Weights of a small transformer language model: 4.85M parameters.
MLP neurons of a small language model. Each row is named by its layer, matrix (gate and up: input weights) and neuron, and shows model dimensions 0-159. Each number is 128 + 24 x the weight over its row's rms, rounded and kept within 0 to 255. Numbers have three digits each. A neuron's up and down rows have the sign that makes its largest values positive.
After each neuron's rows, "fires in" lists the words (lower case) most often at its 100 highest values on Wikipedia text that the model never trained on. A number after a token or word is its count.

L8.gate208:119143136163181133121135129116153088133121140139131148150112095136138122113133108140126139187082116112090152133130122146133130136153096115140156148110098113159139171117152137119128108102150123148094153181104128109150092165120105151139135088133130149139137119147127111152117100087125121103121153137126147092047110095088115121135068144134124098110130109120158092143114110129135097153141168121127126156096154105149110117110131160107089125146152135053134136092190107120131121091150137
L8.up208:134112150122115089107185146118107159095114142121112161119131155061181119127167143128169143145148104127120136096132144173101139153181164112148159151140140116163091148089127136141134097074156115162133117110144141103102093150153117143107176120109131126149152112084133115135131122114113125148121098108099083116128117125125134137109145097082132083143134127125102108112132161074115126119153149141147138098180134085130143113121111093149163128141104161128153108102112126105091138144134139
fires in: "about" 16, "through" 15, "however" 11, "throughout" 5, "husband" 4, "ability" 4

L11.gate21:144110132124153169126156113147161157145150101132123152104133128157085117138144115126114104110098051117094108111103099129138103148093115119078118130148121168149140154122141102164117137176085140110159102163138107147154130156169088164150132134145144129105143131183109147098154123166155121113147095101128153140103126087135127113168126186141141108112113116137143104137144159111119096132120118179151146134123144109127109113124148118092080144093142136133149101160102082159137142130156106
L11.up21:152098138127117158161178149093112145111121145087164126094167122083130152115140132118093117112127114109115120094115127141147125131117172155087124103127129162119122151132089127128157121123135139093135121144099081132123127122125102119119135128107133112111106119142088100156147103121112139084080160174107186111108106142141146111135147121149127175167169148122107096113146162115097143149117133126129090140177133112130082133141108109100128148096160125106189065080137113139131137166136118
fires in: "in" 65, "of" 23, "near" 5

L3.gate151:124152127092141108137156165150094088107141138136084121103105108138166121138148131134141159126142147106136119166149147118118134120123130148148107121109135103148120131134140152096170200102126103136156157125115131165097099120150138100134157095122154112135117133162116128118155144130122120123140121157143080119126121186132129158110141080148108115105146105205154120156114143160119135120073123100129171116158142103177161139147151138126131139135123130120121130069122078092102126063151153
L3.up151:125096146127105108106121163186126097109141125119115134160180088106112147106128156089166160117167095166140129138114151106118137108097112136164119144139139108116118123094110138125146147129147133085137093152100111133107110116119150106176141149067130154132137116146167111139152131184125126150161124178150105111106107105097150093114151133137139178127120175144135134112157128100118129086126151109119104143155135095133070120104121140145147154132136139131130093077127151124142162107122186
fires in: "it" 36, "born" 32, "osborne" 6

L5.gate158:177111134146115142116130076141150134095115133137128131136116118097136095120096124151160141112120147170125158173099152105192122145174159144111118140112092139150110112111154144130122129138121168107130162131113157113125145113131131124114128137120123115150174092062119123156124146117114117123114116084104144136127159119108118120093120113192125107122123143095120134160134150094112118147151133170102110104159129079130116171160180111154138139145133152058103108174115136152081130095125149
L5.up158:097149138129141123115110143114138138103099130139161097149085142112104157170128162141184147090125111125135121127156154104138106086149146130126149117144112148102125099101129190108157172125094157133099099155142121107154116129130118107141115187131171106082125118113104140129139139178139108127145124158130115159094092090117175146172114105128103104160128131133157111169145137126155119120084141130131113091127130133143121144154147128204146121168079137128131137129179112145108119101133132
fires in: "by" 50, "13" 6

L3.gate319:135123121114122130109077116114141124128091140161105127165101205127124133132081155131158136113103130149147127133145134153135137170142136143121144125132122121134127141083100085098132186105133122109140142152140176091110144093143151117163171113128121154180132145102136104148120127120140089147128138163101114093133150105134080153187110127179112108101085131112124158148128169151167164113169135109120137091132110119122089122116115105112092106175110140135158142110129139117112086130119115
L3.up319:112085122138150142118105138111117127135122110179146112163108150127122164133124132142131133119087119106128107139130142141132139168139150125178137128130128098107126129100086089146166136085113115107134105156090127124104132056107157056151118124127128151160123126107150137126120167124152124198127147177100125134132106099094091121129104115170124132118095139080112143129116132134176138145149151093144111115112130096113059132133137135093148109144129160148168099128119110124096071125139120
fires in: "by" 65, "after" 4

L6.gate78:127126134092126150126112088124096088136099156128107117108168150119164100142184087116122079145105137123151142115104127109166103120117113112119091141130141187131128147134182149131087144167146121120131108140120169085111115142153160114134112119143134079137113137131128108100136104103155112081158111157136117149080099102136166175117141119085100137152119100128132057163129129120105145144116118139166101104146182103097096118121124164126130134126118144154142115107100139147099146144129130
L6.up78:132146119124084138061122116102113091133136116113119138142133152115123099119169104149109105132143102147151059142113154117164110092168118144146122140133201167129134144122146150176097087144099156125086102126125142104156113152118166105112135142128113075143098136108137113131154142074144139152141119115119089155118144128130128167132153124086113138129125152115151110153124119104133157102129108166135099137131170097114094137100141142160151126099106128110143122103076130122093163130153169
fires in: "joined" 13, "department" 10, "joint" 8, "started" 7, "appointed" 6, "point" 6

L8.gate300:092103138184113095164109089161144128115090093109122150111089111068148148127174117125144136119165152148115095153154121130131063124107114147123082164128146129121144083115113125102154154165114150119105112129135158119109121120139104144162120133106124104070116119140115113138087174133132132119098119148157140140108121115155137087136136086122117160143103116109161104106121134094103150142126168166126089103145105106105119122150126148116091128144146171145099147168097122097117121154098144
L8.up300:090142144150128150091102107117087098095154110152142167157107135098159133122165140121117162135112115137130113146130114138133122097094139090117134101096112171104116126179121147114139112172110090121104158106127126137113131157130133076121076128151115099097178116124139109137107154137089139116139063107088127076124111118125166124108156094111108123134165140092141149107103121132086132163108127119100162099174134113109119155127133153139155160110153132116117173144129095109094162136129157
fires in: "film" 16, "award" 13, "awards" 8, "album" 8, "half" 5

L4.gate280:097123123093141110111132134142132136119158143122134082141118150143107106117143115111110116106074141107158087140136134130125148056137102172149115128183135166106115145176165137122129146105106089119142127151150154117168128118146140171115122128162138106140107084118145106133101134150120133111152128099145163159079135115110144148128177129124185112151142095072157127123144072138126103141085146125144107137130161154153173108128106156130156120096097133151083125128115097102155114111125111
L4.up280:104134096100131141151145114118119073134145119105080055130119105124114126141150115090130130109094155093135098144123145138152155077135124149116103168166104143097163109172141136144071101092102106136120151139105121096144116091112154151102112142112122122140145137109141150156134145142138125112126127113145178130096133119134165144170130170125174114163104114138154100147154119130100125131119143153154082116122160140171138123096124134133128101113084187115091110158128097143157137100099126
fires in: "new" 36, "wang" 6, "appointed" 5, "point" 4, "points" 4, "joined" 4

L8.gate126:143128144153128121175128137143096120109119124098123091148135106141166142080122120146102111143144112124153098143141113152116136132145196138106096132172089116134122132142151122142136142140107123115102103119123150167119117152145136121132153114140198055125181128153152098104102089111124119122118132121099113130110168097108115075162053142115089126088146128151127129103128081104142119148094129154124129150173111158084113138142105165122100120106091102094135128125130126141120148124136149
L8.up126:148119125135101105144116165133133102135140115119132136095083134113112116105146134120083093121141116079124103131109118136145123127179141134109119132118123117156138136123155124124151117179117107131162120132148106157136137143160129099166119118160142098122171135148174105086123114092179111183114107130134134087115132093096128140100081129123113177088133138104157103095145116113137104111092104149168141185095173164183095142147122136133104097112117111110116141110178172156144101132135130
fires in: "have" 31, "has" 20, "ship" 8, "ships" 7, "thailand" 4, "although" 4

L12.gate189:146061123121111158141127132129132089118127120134137096093074135127164149124157119116104122131105120123108134114119112152107107107113102104141108135109125097123125160144088101124148138133107109121127134133158120100132126166130125133058087117157095123125167157085115152129095107115140198128169113131125135175100137095142144146086149153126123175144138136129173124090123113098123139124160137142128105124147125141175042118129133114126145076119137127091117119160180150153145121118140127
L12.up189:114142100120137124132107139118111113148156133173114137093101143139156106115101078106127123121085150129117115154110123127128141122107109145093146126138128128143115142130149133160159135175134128123138186125124121132115120166106125109141131132132102101110213173128107162172162142145142171097141113132153135137060174132137152133104116125132129116105103089123134094060120136109113144121135142110133119127132116099193111161092120121114137115100144160074148115094131101095098145095166153
fires in: "where" 24, "however" 14, "those" 9, "the" 8, "human" 4

L8.gate71:126105141120132075143170127134099098138151139145131081158063116130128118145129113142116185132153141151150131115125128147130111129156137096122139143150139094140150067146115096113146142130135108136147139132167113076124139114128171120154139150141116055133136175134114115118121131087134139159145159120109083128146119152066094123148100165129094131125140161185146156134103121149155119155117124144153156164161129138122095096124148127105126127161168150121116120143115104083087154147139138
L8.up71:111133161112121103128102160109149117091104113131128151136151113141142115114117113140103097099161082126123132120137130141102079153151206147138106142091109156107135087159152125169130133126145112143107087156109097170149142119093131107139082123119168134136184139130092138115116103077157115148155138111155152185111092096142126103124136142077113075153135202100115104123151112154126103148118178128122135154140127123127136105129136155099118148135097118116120134127144121127112139100117133
fires in: "february" 19, "september" 15, "france" 14, "sep" 4

L15.gate191:087140108115144150144145135112099123140121103176164125187118141108125139156146159135100109133150134098147089117104157136128101111127117132112133077160126116124124120129136172142174120146109128127143106121056097122138115138137048085119107127099150090112154095107092118116127145135131095113162134110106092111111135097120143138165155101137171153116141143134115123097057112149110170129127113133087142111114164115108139106108115101124137157151111123176150137128098108127137134089121094
L15.up191:102162118135170124120131131092134131114131156127130155117094110154144157126103123113114147170158148120141118124125149129139120167173173092128146089116086115103087159077156135108118129125147167095121135100128121141119135125136128087154130110124165155166150109149128107130076115124111119114145123139110099095125147133141113136208127178088167087086124159112109095161111157140123096170168097120113130124097137162106142156108112104108094121134089131132119146114107119098149118101090110
fires in: "years" 27, "up" 13, "months" 12, "weeks" 6, "away" 4

L4.gate52:134140127146132162122117118118088151118140141111163124132154075164138128155096144112112139165160133118115152143152125113115132107138147100060183152097090146143106129179114131124136132095115175130162170110141105131154127096131090134095089141104132198174156116135100185102133113132131098104099145145134170159116129101109130102097132122104141152134131130102122102129132079142126098156144135153129160125101146133133126088159133097105099163116146113118100137147131125111095158105093138
L4.up52:133125078174147131127144162161097147134128170100118107112114129149109150137109122131097106134177116158116150125129096109065119123089129090103166144135099142130110125162133186166115102104139142123133100119195147152163144102126089160125123130084163148149182110121105090138152141146116102154109125118139159157139128087145141106115103189136122104086129153118113095087147116121145121102152122133140125141090116153141132129156169113156137158154161122136122116118121129139096154140118130
fires in: "lake" 11, "take" 10, "vice" 9, "make" 8, "office" 7, "takealot" 6

L9.gate17:155145162129129099127098141143121145114143130180115098106079079164139083147135118161130167158134129134129114159112159158162138077154103099100138152126116130148145117138141148114114150111152111117109093098132144139089128079151078106120161123121190167099105152143140118093113090101092085112108102135127091136108114127117130125125131119089142144164152116139119140098106111120094073139120101124091114122105130162114124164122104191118099137140130159123128157130107158119152144120145117
L9.up17:129199128111140133153134161101102121152105135080139149111145134173141120106123156155147126161110131098120137147146128144126143109176100104081126134134152135117133078137111144153138171087139133110127160089135164135094134078114102099159145160155158134126092132167122117134101124166118130122135084140114144124122139118125147143136110105189135123138117187132123149134107120095102110085138119152155132110121134165171118117119105151114153085097141131148157175168123139127097106122074113
fires in: "final" 19, "tournament" 14, "six" 10, "event" 8, "first" 6, "eventually" 5

L16.gate131:132108145124141131098131085136132162154129134165164125143093122110160172115095124123117109148117164174149138126108122126112154100145103099126118100093174152138126084129116111118131122104114116151116106137119136114125103132194098117167147126152137119130145146135157151075102098136101163113124149153159163144135196107113111113103113119146142150132138111096156132151150157116133101141162120119168159143117124129123113110086115122096111183105108122130124159079125116115121059107152069
L16.up131:117140151148134109133140104107116152113092134131186103080169148125132109108132130136163152131140153110140112081131092107115176140072133148123137113101155080137151135088108086120124157122104156169139069098185156080107113125106139122139115147131132127122111134135116077153109177157117107117158155140125147125142146103126151123151118104162118138145129126160141104118139130136114111114166099194095098103122152151160115120116134103174131118092137125113100159127097126123096161137138114
fires in: "in" 41, "including" 15

L11.gate197:116113124090129132099138168104126185135124120119100152108156125183151112118117133097127178141114106145168122119135119103121139106142162166127162120087103153137161120145109116136158107117150146149127108090129144170136167135096160060106121107133165117112117110129096086124164091103115116129154120116143120158127161130067123113130108133115111171132113146180099135152144095141123112122115123153109154177131180130163122094158115101125150128098133141110107106093129118104129107077136152
L11.up197:126168129117126105108134109150105159110132145088100109136144153125145117102185109140124076152147137151118111136100153131141133177116104110161093123112090107094111145111172110142124120139104176117161183162110131142120123122097087137081103065131075127109104155186126106142111139175141153117177100120124186151166154101116111142124108123148119147120104123143117130118128135109109152111136149131156150100127117135163149119092125146147115130102123110118111140085169106118127108138151153
fires in: "has" 51, "have" 31, "had" 8, "must" 4

L11.gate141:146096157140118125106171143169142127097138151133090201064120146123153162128141116142141074131105131138120127157155160115121070105115111105124125153141135154132127102140150119166131158162183165072131108139110132118120133111118128119121086150086086113099131136121111179161070137120180137113150107156124109132098159114159161103164119107146120103117134147104158138132123110127141123156123132125161125146150162119099140117124159126131109162134136144167106158096146113137136132144128149
L11.up141:128184080112110139143129098164131117143128148101118091135083120132129120154133097129114128153088084137114120082098144129133129082171131100155127130130081144085121146151113139153117128165103141137149150190146125146123127117123153127124111128137099117136118141133155143083158152163152151137082079158149111167113138096101104155126169100096121077126085099099114142157137143191122124138129103119096153136143146158139140123154138104128140166090169146150125121096120113116108119150123118
fires in: "conference" 14, "county" 11, "country" 11, "district" 7, "campaign" 5, "countries" 5

L6.gate161:125124123108149112160176118137156110120165179156143102130096102114105162116119111135128155074094130145129139156123167148155096134119133114116115169142122159171142125123117107112134120158115133129094184130105128102176104141090135118113083103122127149149155114082072168113145163087115089132126160123111124116084120150107108159169147123109125076141076122117121131108107167112123146164128114132100148130145121159125142158131107131149119080144113146140146120126153173094158117122102115
L6.up161:116119135110185119142140112131131098124154136162130118139114152145111151107118143111131161099114111139140127168131149135150081120122121128140156136167140143156145145118110134108139103190113143175085186147097113092155087110159150116118111133102125150144119135133100165091132148088118153165102138118105112127079134126138109135128161149124178098142114116119139127086122192100159119159141094091103115140138131130143097145134100130166112085122113126149143120125149218140149127148115136
fires in: "member" 16, "may" 12, "moved" 9, "movement" 9, "must" 8, "democratic" 6

L6.gate140:156095147137163130140126155138126123101090152183128213102096166170182106085140140139136164149134131142131147139131155141117106117111171135138143103055149116135134130115122081131132123106109122124116151116137124116097134135126116136126102145082138096092146133143131102162125136112110071121136135141099090140158125120125099089124149110159141116111127151166148121138128133107129124124131121169113106108195083157112173133141119107135121129155108105156153148117135103150146100086140148
L6.up140:135163136130122140128160119092149134145112090181111129155084124175146120118110071146106115126133130132115115065149127116097150103227121143138135127145098148142092148141117114098139168130128121132134156134097157149118166144108125183127103130138135113172110096156133107109077095123127123091145140109120145107145172120113100088124101160127112140129102114140123158116146084126132080124132134120113123136131109129171158128139111122093119134112139116131172142120125165107111146070119116
fires in: "age" 30, "siege" 10, "force" 8, "seven" 6

L11.gate199:158105133095160164134131163106113136130162176158104142106129104113111136146193137134186143155112110091167149108119104114133115156132135083128089103140128169143108126140108099130137139099078110138129144140153127104129128144127108162111154120153071178153134118141149119112104139164160127126126167127101115164145140101156146124120121138120123132153113123131122110126133106139136161169104086132117077129136132112140144148134106134164128089090178109084197121110145080152115124151141138
L11.up199:141140153124111126124153116131077117135159175100095130130190128112173083125118163115082178193162091118111148117162071135162136123136141111132136115116161182154107126154144126119138161134120088123131118099095123130125131132140117192110150122147147144162116099143135155115131121101124140126116106098154126150136111146129131133112079094140125122103188137143134117129109090151132151147135098119142154111146143130089126148130124108120113077118198107143142114099110113126111119113133157
fires in: "january" 17, "because" 9, "of" 9, "medicine" 6, "angeles" 6, "construction" 4

L3.gate149:140114131157068125155106160152112122154125087111128126117127102126081139107131157179106062140128128119112095130128091137149116141122121123142145142126117107089152117123159153139163139144156106112182124159140146092160147081186135174143152140119121100132112112156152148155129123156105166192126097131150164147146153132145106119090131123120131138131119117148107125140098095134117097138125130126109089095114135135157093123086098054101152110157164132136114133143127129084126120119132148
L3.up149:149169124140090118144125066144127139152133080097156175142190122171130101149150113138135088137119132114141076105162116118134106114183121145118137134114135099104150128084163166126114133143143123093146133128141125121116139111126119099136124087092109114107146110118107134119143117116108153138125101108127130126153145171096116116097120135106106104117138106133173163159134132146145118122133119161112115100150144076178111127107124131106127072112092139179106156158139097135170101096141179
fires in: "000" 34, "100" 16, "500" 10, "00" 5

L6.gate23:101125125113142132154117125151129125109108100123138133114090131115189092122131165103156183108139120107153088111116164086146120134169145134143081125098083117135101093123183153120165110100120108090118071124138121145109117126136138147086128125105126112068160133161134149153103092096112106090105145133119113118106152149131138076156172105086110113116136126099128129136118134146071124157138146113130111122118140166110194125162137119114147160104134119149143142156110148142140130139146145
L6.up23:103136157144113109104100141113117129128104119096124149146126109138133108142137152099166137108168120124169106121101161115162118113154145088138107128115090116127108101116136154139197126122118096127149132077103130097126118121108143130130099120117176118094120112114156123109165107174092156102088119135093109162152123130133158121143151094102132136120149120125126134087067124142103120104114179129121105099155091106140182081145136146113151153124135158140125159163040128116139111134132145
fires in: "award" 23, "club" 23, "football" 18, "awards" 10, "awarded" 9, "footballer" 4

L13.gate248:119170166130145108118130153110153100138103138145191139187130120126155127081136114161180129150099155124105132106194141123082100123145136170154119146118124114126078169081153122150126155184121122141091145157099117137125128110130146109124139102124142143117103106100142110085160157168150117189166117134114132131096098146152102097130139131069126159177114115112112124145137126157099126152117116125151123115116149095113117152143142100117138151092114134104159122146128137123124132127146122
L13.up248:181099149105154111145135119178138091117119126142101114149131112139117153079083060129121155132132104129131118135087159128115108094099112143136114121148121133126082131120133102087088123172108113135104158095143091095131162147135126155122084093124147098126147165114124119110173127141155090128128156133170141124127121090109121153136125156156164139118118075105138093122167130136134092109145172158119091114121156128106111132131121111160145074145108119176108167106110150133132134109109121
fires in: "association" 12, "area" 11, "member" 10, "system" 10, "institute" 7, "democratic" 5

L3.gate307:136109126137143141139129129116112112105131098092119106106113123147157108138105113086084121080138162139116140091161160152106129099111148139060152163155162154168068141086130122141114121161098113109130143133157152131145122143131135102116136147123099153087124117146111107129080136115116149102131120120155150110124166111127136142105119115161181109109183137147185130120116088156128153127132162167097165139146130124124172097155141112128113099111121115148114108128114102136156131086079174
L3.up307:104147133129137128133140135127105140190142096135122083162182116128083103136149174158151111143115150100137083119073112098121130103148126093110086149108143157119147128130133136129137114095129125117127110138111129129160140047089133118159126168143140142127145108131193114150134153136113069156166140161139117116085111156159146126109140120137114113107097107145156083143112139134101096106151124086136073175115119132142117102105120128089113111181125112124130124130136128130131143143150131
fires in: "it" 80

L6.gate122:173132124134088143156083138171141113135104139129150121133134132089131113133099127141140128132131116175118163140160151151140136109056098113091141109131109144114137148104125110126095140094115157155162123135145107089127114090136153082101096107148135096138104162112135140134085099187127111123173150139138152098168152133123132128138131116136134112121129138117071095099141113149118183138105119136104088093160137120075121122109142151109131162130110111127136123118107110132153195172109096
L6.up122:114138137146093129127090162150089132138111112107165156100123118140148137147158108127162138125112096161099116161182113179141119119159124135152103113124131143142104138127071109165127140108096161149126137153110101122135130138108152129145126113171125133071143128129131169155106072166075147104175125136138076106123111160125142108140169101132173091141131132141126136127139129128163136143145105100073079121129167142140141167162118124088095120159118127147137118104125101138155149110151150
fires in: "succeeded" 17, "brown" 12, "town" 12, "appointed" 6, "joined" 6, "described" 4

L4.gate218:112144145117160092149121100137167100147138126120124133154104144081161076097129115156118106137155171111114112095125164158111126121178080148093108121127125198126111124161118156135153156148139141107113163081107149183123091147142152084110135123139158119101145099131157142106088071135180113139133127126125087122095135126172125142148135135119137149146127126112126119118095112136131136126162108165164110127112142167147119138149137125151111116100164102164151119161143135148143163131151102
L4.up218:176118157113160124148120075143110157154083090122138143124109156099107100141158126135129120124161138086081109080129170176102130104142120148127120116130156142099091156124126148121112149140163160109089134106101162109119134135097164120117137118192136149154138106098116126128100057124154136136132103126134096126092151150127124149150134099116173106162135119133136133125111149115115145157129141140161139132092144169165129098165122112158103094137128114168131115124152101182124107114103107
fires in: "that" 44, "2010" 4, "1990" 4

L4.gate153:107113121089141127147117113146138146181080096150151129155138121151148120133120136143103099151103133099152198121120160152117175124113120081127120073101155122122193099126130100098118148082145129122121115127147133116114117072144112093126131132103133103095089137124164121131133099127120133132137103141140113092110113122154141131159122094155114169099111103142118087116140143128126144154086209105133107143143141093142111123137153089080124113081104129111144144137149155125135157140103124
L4.up153:135120117088122123134148136121122128121090136142144166180121152133158153109060138116109120175115111150195151147126194152137171122112119087145105124125165128137141121153157113133131100116088117076098094154129134076146130122148140159111143116116106146141143156083133139129117136114085160121126136119182154125166150095126155097116133121099094133078137129133164115095144143109108165136118159129106093112104125155120098119125118116103086108120135103136115127141136145144101148179103124
fires in: "career" 30, "000" 26, "million" 14

L8.gate187:111123120103146157098157160135088143136109104156142095146112107170150111139151122164117164129141093140096115130103130108128107128133165159153111113125083153128095174189122151123122135124134123168124173121123111095118063113167139155128094119142127092158134108128146122170084149124135139149118107142087119158092144112115151081139171193086144158174118156145148138126122153125148120149145097112168132126139179130134122148145098109163137127150154107125121100103115127135119132106143124
L8.up187:097120154128089119111155108118141060134148146150104131164125150093118155106097122165151160104117117127120116171120132135107112118105109117123092110112125139121091146129150144131121064174129088148136099148114119113164119156103090129100148129148105161152122101132129105107112122131101134134121133128120117160117106094072110156110100104118126119186128151159152147107068127137136141080179093131137141137160128133125116124152134191168164180138173138114126134153137147150112140148121142
fires in: "such" 31, "main" 12, "launch" 9, "held" 7, "launched" 7, "given" 7

L4.gate204:082133131127166140135088133122113127101107085165110094091119183135124132159111139145111137183137094157133056136133162136082125138131137135112091135099133137132109144146152132126166147126132118139153133109114171077129117125137143126123120130149135104131161134141099127077135092100116161144111117129181135140143117135128108175099107169137150152079134090147133137151139099137117103114139117134163092187139132125148114127117110100121133108141155140160148107175164096162159130136140176
L4.up204:090131135135163116140127107138152137112122081159129121077123148143118125159113133145084124171146091168115061129144154121076125134131122113100096125099128129125123121150133157129163148112153104150128115126114157099104131127127131136123108144166156117110168110127116127086137128087142143183111081098194115148138144148102123168087120152145106165084153090126113154157133126153112100107163135127148099167144130110148135130114120118118119081155147122183155148158141115138147145128114174
fires in: "10" 14, "12" 13, "16" 12, "15" 7, "28" 7, "had" 6

L11.gate155:134139109137100129126076132105135136156059160148121125138139096135153111113176093130152141151123104122131066114120136110161105118113157121128112113124131136112151128112132132140120109147115165110146132097161123083122114125130120112130082145115139112112133113107129126071128133052098143099186153140116139102120150123126153124114121117072111158135113136151146114173099149124097134149160073157129113122135122169105102114122135130124076147103100124150126116120091132199089146122171137
L11.up155:131137114124134158110116132115110112114125124156141122096129132082131095137089134120131118105148182129159154145131099153135125099132135118105148139130173131112156125082132154104082119132124123108109100174123154136140181106099110153139122156123131116130100153155127129084084126082145119123111146165116121095138116131139137142113114120138163126107130155103145071114104083148120093130133149127125116093135136102114143123150132094109081219040142155129116128115106116152089139122147087
fires in: "into" 29, "in" 15, "within" 9, "throughout" 6, "to" 4

L3.gate98:068116131096157081110099149128112132147114166166104133127167136140144091140122104132122145146113109114131128110152152123150110134160087165098140127173151127087136113112128150105091149137141120109140113146115107109149084138094149083085144134114112162095100121138122079148075082152095162112110129152131174135111094198148155085125137123156118151117138105128141139106130107161142117143152125101140139153117118163125113130121127142109173117157130170107122148073130153122127138123090125
L3.up98:142098100108127139140104171169117084140119097126101110111118170116141126137123110161135106119108109139126110143148142142149099147079137163105140124169135124127163127136151113158109134151151124154124160134103076105145110129140146110155148112142156160103091117097162122141144151162133108160119141148145102130131082175180117164144119101134156139110100172119112125143126149126116123134130108097151132100175146151138120117137133063084146152144049149115130140084124128090143154098097156
fires in: "town" 18, "own" 11, "brown" 11, "towns" 7, "owned" 6

L4.gate308:179132156153116150144121168159150138080111108118138122113121155088126082114154133127142136180186110145124159140136057095162134109106141123144147146138143120107089133092142159126136116137154128112152119131128146083132133126104143104120143087096108125145142107118146120128127159109127097118163126146121154133131113084126125147078134090150137169098139123127108122149149146100165148116121116065111119120115131100118123164091124106108122173159112151129112083082079114153129136115080138
L4.up308:158154152170118124146134098128146151101141132162181142095158129171118112140126145122145128152176128161141121149108106091137131104070106115110150120126123136128146149092092162099132130110107096103140145106138119098101088139144111150111133073126145148128135119113150102154147136128146096077158138131201163163172076122124129103085115092099113124127112113115096098162118171120171139122104156141148156157101105127126128153127120152166127120150102144115084124127120121112103147108110127
fires in: "called" 13, "january" 13, "joined" 11, "1" 8, "supported" 5

L5.gate211:135111098112114119166172100123177133131103118105159157115103106120097132147139134119115102113155158107092171152162130113125112107119136103134131124116119138149085124134109154096068177127140110112130112177136098120139094125118105127111150114115118102131136126081181141129125181120118076132094151120139129153093084107129133067163148151106076162154131133108121117124154161131142071121104117109112129154133135143142117092119158119158112120127126108124067097105127117110166153146153129
L5.up211:158087153101110162117127152147146154151148130108097102154105141096088144124141124095091160119102100122158177113168124119184121093101088065123159148063130125111112144135144172122108121114111112124090140119110098129106128147107157123113098095124095113106097129066127139118099142116162126146134099103155131109158156140133099098145118113169159102122100127082117124162117183118120151155122117138125106126130127143133145149128157089107115174124126123133127140103133102148108124163128145
fires in: "later" 31, "career" 20, "material" 7, "footballer" 5, "richard" 4

L8.gate312:168116141158142154168102130126138107177120137147141132163116149110156147075135139113156101113090116101111170088090146083163106106114077120107139125121094120121155180120145162156133148118129138103110179120144088111124158097157170144111107103139123121143159141143132128126126130121152186131116112136140098159157115170097153134167105122128121129129145119109126151190114140132115114161124144137111121088157109130150113141151097127127136125103178137155161165170112136165117103100141113
L8.up312:135126110145155112185118168145055128152077149148116120113094123137165163075145156123112150135092123108100166108147123149130133142144109092136094144139093098116120146097160172141170125137136115141118133125120114144135161115103154140146087143096148087140150094134127196124146144113155176148134143153166121158150096155101143088130146122149108168139145106160109128170170083115146136134135117138122133131130133167133164136105126147115155111136130135180106144122113109107136124129142130
fires in: "by" 38, "china" 7, "campaign" 5

L3.gate148:114121147112119133142123116165091134118131132146110150114170107101120132124118089133133130126116115164145125119101122094135145149092137141165121110086128108096132091176145109121139122127158113111152091140163155108110133154067136143093091099096138146178119120102165078145149120148108164117168146119112087117152144165098168136133099155133165131146145081144122098141168152133123113141136140132087131078153148133117157106082102134158141143155096081122093092099150100117129140166113127
L3.up148:103110103142141112110141167146099114096134132124130101095139136132132159079138113102131128076105082147103139158136165117122127119094144176155098070148103106102104133131127120097126132180128124118146124141168151134098165128097155109070147110107100178137115113136121193180146107153110181119107132143094117127181165124133145128113131128108118141103160152144099129147144140108110118132126143089119144116136121120124145174100102141136141127146121117101157083086144135128163157129116110
fires in: "born" 32, "life" 13, "osborne" 6, "significant" 4

L9.gate249:122175161121194137101128121127139125123133091139157111127135098103127129171109112147097128146118127159135156145129082145139147103151132118129131136110165130162125090115126115162149133151140148157123207116121168141118161109129163083127116105116116134079130105067156134126099124154130123141129151132096161124165108117114112115147146108114122142128104107110117128082114107147159127132095149150156120152120177147143158041109102100129118163114147134093124097152133122124089151159115148
L9.up249:127160157064165157105143139118141117133108129095129185125103132127097154157113123119142148149108162161142125127149152135133119109085117156073138145095112132123142134131099097144112154136172118145127139142118167122100140098109168099121040129169152113149112141089155167149118119163124164117121115120108136146164133137104131182135098131148110129106145104134168097144106099125066158109117104102154103105162155116135118079132115133129131152135092136121150105121130141122102125112109117
fires in: "best" 27, "0" 17, "democratic" 6, "request" 6, "vocals" 5

L13.gate182:087124120097113108150123123155100114130128098101141139139160120122141107099146118131058098132133141168148140121149109156107124147073136085117126147156110177125177085093161154124130156164140081154120125123162178116144096145156141134135131129135101120115103124093127144094109085115071139139122155062116134102135134089138184126118145146158157126162092176117155125142133142124135156147137135131147134141166129146132121092114141184103136103109135125130126168135131116132162126134119110
L13.up182:147153156128118113137119133101162134166151175153144141145117103148123110097108135120102117105150136129104117069094161107158098158107126148098166181138113110132142125144114150128113099115156121130110113168152126138091103068119127137117131094138112135146168136128151148101123078084128134145151157105123103122142113136100106104123158131126093086131178095160156101104105092158132144117135173145146105115146177127134109120095095094117142146121110131094143175133151144105107124135102190
fires in: "and" 39, "however" 7, "instead" 6

L11.gate80:126138137120114124162108141087180112148083159129144128121161119100124157113142129171130119127130117113132158141106136113131131101115149159128163105094114149098106151125139181157128103162163139086100137125137088144107116118111082150108099171161130143111088124131087117126153106134118113114150097142136173120101101129152056094128043153123131153093110147129166125114166152124099135161125156166131079129100145171143144145121115113110112154120136128111133100107153143111143126142122137
L11.up80:127109102101147115117126122158141156107131117136106142141133138092150101113146134081153131147151129140141133133094178156105118144095134161109147130137102151150118087127134094144143119089136135116124144124087115136147156109140078117115124099109166121128125143055129108159106118101153137168150097146088109164120107122131116122122091139141156088121109154119133123099149153114103067150123101216130180075108127145141161133155127152155117161101132161109136133183141121111128102126118126
fires in: "took" 14, "take" 10, "third" 9, "takes" 6, "taken" 6, "takealot" 6